Part of a small language model's weights: a variant of Muon for these matrices.
MLP neurons of a small language model. Each row is named by its layer, matrix (up: input weights) and neuron, and shows model dimensions 32-127. Each number is 128 + 32 x the weight over its row's rms, rounded and kept within 0 to 255. Numbers have three digits each.
After each neuron's rows, "fires on" lists the tokens most often at its 100 highest values on Wikipedia text that the model never trained on.

L2.up434:130111134066152108101094101150128076148114098131105145135135172127114120131154091086169140080184108129166087143099208144108107115131126123143174171109154103106143132137135138170140168156186089087084145122191198108128149140138096090152150175181113149125178083106142199142115130109154138144
fires on: " from", " medal", "ris", " 1–1"

L2.up293:176102123149142140104119131063179118163129078103148172119130178152144119109125125137118111174086130099065131162153135146125139063154122139127116071155145142092140122099168142160113166103135103099131120124080119133096090114142130078122141180149051167146090083106126085127167115067142030101
fires on: " of", " to", " |", " for", "oor"

L4.up759:183142110073151119143073196115047098099152147168151159112114095111076114160093129147079087161130125097132086141096131100172153163161138113122100154095148121129125103153084109166130125169151108090127128087072092142034121096191116102119136062100069105186112117133068097141099141057128119153
fires on: " and", " |", " or", "v", "l"

L4.up1636:138189095107149129152101154162140126079092100150130136126097221079164118101124145120111168091125169021167104123095118102178133121082144101165156103086141119125109153108048117082180184151171176101156094090154154072112125184116126173124134126111153132169190137139079165130117141138138168188
fires on: " |", "==", " and", " all", "\n"

L4.up659:112107173103133138144083182112144144101136125121169062141081132124134122089062139166203087113092175087106169106170162142163113117165141145066179118124195112083151176181183092104086121130169148135149092102132106102067178119154150168115133137128116153160093107145104095087187126097043153153
fires on: " c", " in", " with"

L2.up1954:157121204139101169089100107099150136146067107138136129103137111099193158120154135162135135125163134018161109059056131118123089081191087140159161075114119142098109191127110116172152124114098084173110115158132149133121187132113098135152125136094138075070174150129129196087081108127140121092
fires on: " |", "a"

L2.up455:175131114107111197130098128087124100135112175152102160157109154132133131120098150151154165074109052091105112126151117085081163110135164159144088170148098136156155133122043125171168134136150128100159141064064111114106150146147118124111106128071092130062163120105102094097164131091125130077
fires on: " |", " and", "—", " -"

L2.up1489:056119174126087139105122135162142136184128106166175108131130090126067095116073103133137095132106157145125121225161127129109155119084106119079110158141141137102148115149117087133150042136093123072142153142057136056076072149157183062150137056141089185070131129171163142080121135160191131133
fires on: "\n", "|", " The", " Inform"

L2.up435:151093196156123134082080177126190173076195088159178202102219113155135109175144114213116142130120140073117083145053123130185074134133152125112108085180136115081140136137132140146164141107109105137116140116126156181127176092080095109138099122134176139166110144106118134114111131154135133050
fires on: " |", "be"

L2.up230:056128161112158027062103133077101131208140152063163092137178139104092110139197119117176117102125059096144137152173119155109104187176156172154146119146142135082152104161138133137119127185128130114079241094114056123106078077079105169107125172115199112089172011123162154127121132139101147146
fires on: " The", " A", " F", " Pl", " Un", " Cur"

L4.up1316:140144092157175083155150143155106076151121100136179072068104019196128153164113112141153117127159147198187116171138121122102137113070118119167127143127122091149123131193076098102105097096128114051143115129105120192128160166128133160119183124142141149094157124164175125146097147147146152158
fires on: "\n", "==", " listing==", "|"

L2.up595:154147148127122136154154157083174150165117082146099114097095118147109107116168146135154139071096106141187100093127117134102143175151072098123083130122117145115151109118138165093118123141090147123127112106152126090202129146090113143147128120066128161160203171100188128163084130119121127131
fires on: "ing", " of", "at", "us", "ent", "ed"

L2.up1579:088153112107095161125099091122146139112140120122125174114207081049105135132114095123102146156091163083166181104146120145100159100145136096158147115099118063075148132149179163110117141120093122121131090115107067110115060146126111109152121115076128119164159121077154196166144210145151130163
fires on: " and", " to", " &", " or", "–22", " +"

L4.up614:120143147194119101111133097111094127127125162141119106087144173076131133148097108139096123119089129118125117146152113120104156100168144106077111080121123144138210120105168129093127090176104107115100117202114112049121153088133121136132078111162106158111098138111135124131124103091103116081
fires on: " |", ")", " 2", " 0", " 5"

L2.up1692:095156131166107159192154108085128152143134137048178188154132143097085159166162125127211085076163140145113106117154106144150125118171127139134078127162136169160141122133115118096119156097083164114120101175089143155111120123085109125156162116137142067176131112084154054066095108228142124120
fires on: "\n", " place", ";"

L2.up1382:170079105148184120145087098102162146126134087109132098126202115125113078138142112119181147118105095106090133129045091109084170111116145112115117156075150089166133091112141136091130175098137146145167129090078102124125116158114157123136096136160075124176150155120200186050138120106170147130
fires on: " El", " Del", "f", " el", " gl"

L2.up68:114176148126164162106113116094156121091149114137126128161143133059142102115072099102121154068119136120134103097110190146085138138161107157116104115126144122186104147081137155201200074127160103121103149092123141143131143185171170156106061127103170124102124128155098138088109107150145164114
fires on: " |"

L4.up636:118123128129133103131148152181146158092129140096127172100167134111166136172132130161046159155088116116066133149117106112061084134161128088072118079067108088114109141109135216092142128098134124145107094179123139208104153151083106088123096051136174096190124129129112154095129129147098129125
fires on: " |", " 2", " 5", " 4", " Set", " "

L4.up1179:151115075157147166117182130209117183121196097104103155131160171095092095134147127130141091101082144105142131163179093123138084170197111135125121167118140114078132155103124069176095163177111140174118095146106151118102161127162125083128089166113114095120182066106185158100102130144134069131
fires on: " |", "p", "t", "y", "ol"

L2.up1265:097184110116118160172148138170079141083052150061144103129156154147183106103099094083121155166141135083106132159118146158114135087140128084128166075081108102141213149138129085174099125156139120149094155060166130092075090134145120149107142156096117100106174184067107178150160127096195140152
fires on: " re", " pre", " Re", " suff", " Te"

L2.up1019:116060090114054133143135142132099096130178129126148118093074127092108121103108115062123108107104061084094093117172190121129171135128121130078099074129110158124133116139129152115112133072116192133099204148135152166197114075162125105155139133111126081107135140155105111144184189108098187112
fires on: " for", " to", " |", " –", " from"

L2.up990:077097111131113128101126151153168154143097148067167141109238095120101148138105125183116165156075072145149094166050142124142084124227140111156100080199103172114130130121113139179130107140125113137101146097164108178109174100045127135085122162216143185102158119112128040140123162163149059140
fires on: " |", ";", "R;", "A)"

L2.up28:133122107147167123186118174136107142109151076183111122106129104093118198154116112170134114125084176092176167151149095120167142168132141128144138102112099151190136124171142128166130133125135161086113123100115188187133143070116141141153080161141120088087133167146108165139054163162156174134
fires on: " to", " and", "-", " Best", " Ab"

L2.up858:104049177143105104156099118081143138173069049175136101137155115073112228097063106126128157150151058080174135177122092094078116109088117113029116131165123134114168115085109122091169139148116170136119128082111153146117167104123118105185105135142194138105089102166145147079071121124105138059
fires on: " |", "im"

L4.up1398:079154147124121151145194127113141153108100137106090155127151114150133107119151132136122165133082114082113136088195162121081143106125123186160110155116189144096113124071138181112205152103077137140134120132091168172121087182130156105140155136153161165155139074122138187126093121105090110128
fires on: " that", " when", " as", " W", " E", "-"

L2.up1649:096133210172165106126097139065183168092097130136143214109153113128105092120145083134124142127101199114139108109082104159115112155165123118107116111093153108157111108145134156091154100093074143103050135153117085108122122175097143107161126121118151150158198151149117078101124089132131124082
fires on: " |", " to"

L2.up1773:084150158137143106181136139118089078122079173112144153174159134146139122184140142141202135119130103141148107151161143113147137134125161087115199143071167143108100077105150128098100154185161090209150176153158147117133134109125116093129122117099089109114172071207137090099177131091100158146
fires on: " The", "be", " pl", " Pl", " by", " per"

L4.up665:094185123105177149104140135135122161181158082052120121181114103155155129072128096158139128140094154180103122098141092144133067102164077167076156115182101092134107090174148135139118092142129155084142109122090077070086122097079134123103154144171133138128161170147162144164085098171154150066
fires on: " There", " there", " this", " common", "There", " These"

L4.up936:126187144117151145136124152048121125140142137111185097116142156053086164109112157164121156136147174123159155070143082090124102106104198092127121170131142135139158098122067136173130152082127164078199094060157153119143123129117118169138102125121176087153125069169150069182150108086111145166
fires on: "\n", "n", " of"

L2.up1304:159090154119150192087100179101090122110126120109146208139132134139110146103077113127170151160140124105101109125138167100068111073135171111051108136175172092099217139187162127091128108140188132100138110069162157119144158075126146191132183117170165123082119083150146130086105121070113122149
fires on: " c", " cl"

L4.up210:109110107113050149141138089099091116074134160091110150155077149112086221148153139091116139147184135113145124128090169153132131094114127121126080115172109160159143099098193124165130181104115133133175127148119135109111120115125156149106112115092117107055119123167129181070185106082096137112
fires on: " |", " ", "-", " 100"

L4.up1637:138205158063081106151118127112125136146120128135185094150105116125170151146118129166206139059107110111177141137176059109069143126097104152109134169120098111171087177138169143125129135055050167176113166180125138122187135201095172122096191133121112102103152133136116135120128145125125153136
fires on: " |", " in", "at", "ens", " on"

L2.up445:116181126111099112155149039130138137115216125146140166206149134115146166139095119107102124112101208132111137137138171093133198141137097133178129120151094156131149125092109144124138143077107123217129147125208054129076159125167104116150116125147166113203076110107131093106140101168169106143
fires on: "|", " |", "it", "\n"

L4.up1955:105094096139115120068162137052092158141185149122073109135178152129101118175130169150085108130149132131121143137113114103109159190112106160107157126115117113155094130140129101111156139159155150076191103134101103102059105121143056130148109123125160131143111233105070101116136168179175133162
fires on: " to", " of", ":", " by", " the"

L2.up963:130135176174099079169147124139154137122120110134131168093000120086111159122149145140154187091099067075165189077117195114109190092094068152087089123114106153146144122110138129138149129127086178127167065117149142124147154130089166143138132159061149134083090156173102132098118128082152110148
fires on: " |", "00"

L2.up69:205105101098117068151082124145178170116130113131132170116137101139109120141121178168129147153103151098093190150152085073100115146094151088136127125140163140116167096093058125100164128121146124105179128103152123151064172119109193095134104108069098097132140167144142157097084119155197165131
fires on: "st", "t", "c", "ch", "m", "sc"

L4.up1788:135115053146155143199125175065192094136150128200122148119076110121162109127134120168097115119143147117160131117115174097088147160106131187085107114181110173112092148122180135134179135154137141109132137082098153153135060242121160158161177104121093136158089141128110142118136121132104116154
fires on: " which", " that", " and", " as", "s,"

L4.up1831:085141119131134126172108169130127137128159144128111139189145136191162111151131092125137147146155130137155138112109123119116194141137101173088070173137064120179057143155101125124139092125123167169156101101176152126168141113135095134125076149153100088107096091186148167111139137185149132076
fires on: "ed", " Ed", "ad", " Id", "ient", "d"

L4.up771:102119132109135119147133130137111165098182121115108134107097143157097227112167115170135153108121150120174136115120161111133105133107159197127164079123081140134164138100149133142203098097154168078129112124113118071096189138152082182196099162133140136108087205142178120100140065143105115176
fires on: " to", " and", " on", " of", "r"

L2.up1322:117130125137125094047120132140119108082118124066134089128124179107042055214181149164130090123118182112049139161161088142132120152124120069129127141049096119183197115158118173100132167142101141151141134144092131106163105135113186124150135108139118095146163111139123089156142118124108077107
fires on: " 0", " K", "]", " H", ")", "}"

L4.up871:045145112110137204142056075106149092126139182127143124094187090105093109112159087117094152135158128137128092154111109158077189093093156127167124167073144092111156128162139102145120118140155091130152117127135159087096120111069082122169139185052094157140104160129150130087165077126119162116
fires on: " ", " and", " pro", " or"

L2.up1952:146072145138102099112176144155099128140088114130176112072127197121098210075065148100085098150149159124092192065124110137135094112140093099151178119170090127147081083140169218152157135148142152121135082089144133165111114119066147159144143099156164151072142185036119114126154165183125146199
fires on: " |", ";", "te", "le", " de"

L2.up1808:123128130102106109192153140095083088111108128161079159116091172101075124156188102147140161091206139143178122049121157167131163104090120137156097117143125103152129164183139156202157110140125097110148145139160128183174132116184173194119089093061135149120190173115109141168115171195250105089
fires on: " |", " by"

L4.up420:161128122100104085121132130139122127156151120142100113134117118125118155160135109079113128198039150127153081103152118178161105030103123125071167137127172150118128164126107090139097156136125142035150152106185162083066144111098153105110159157157114189104180133116136052135144129063099153188
fires on: " of", " to", " on", " a"

L4.up1458:104109138139144115159137146148073094195092165077108103103080101152168118191161140137117180140128076123144116083144106090150133105070128157124091117084092122152174148164118089145173091105113153100138178141135153209134122097107082038157103180109084157126175141180149162128169097132150130138
fires on: "\n", ",", "0", "|", "f"

L2.up1157:143099159138134102103100114180188167083141182068094201115101114103176165175152091130137167157102141140106123148093053141188113126178144067112133095152127134115191136133143184196136112129145131149060135164095079115134173108097103143162081091143171099156143162099145098034111133110116113130
fires on: " |", ";"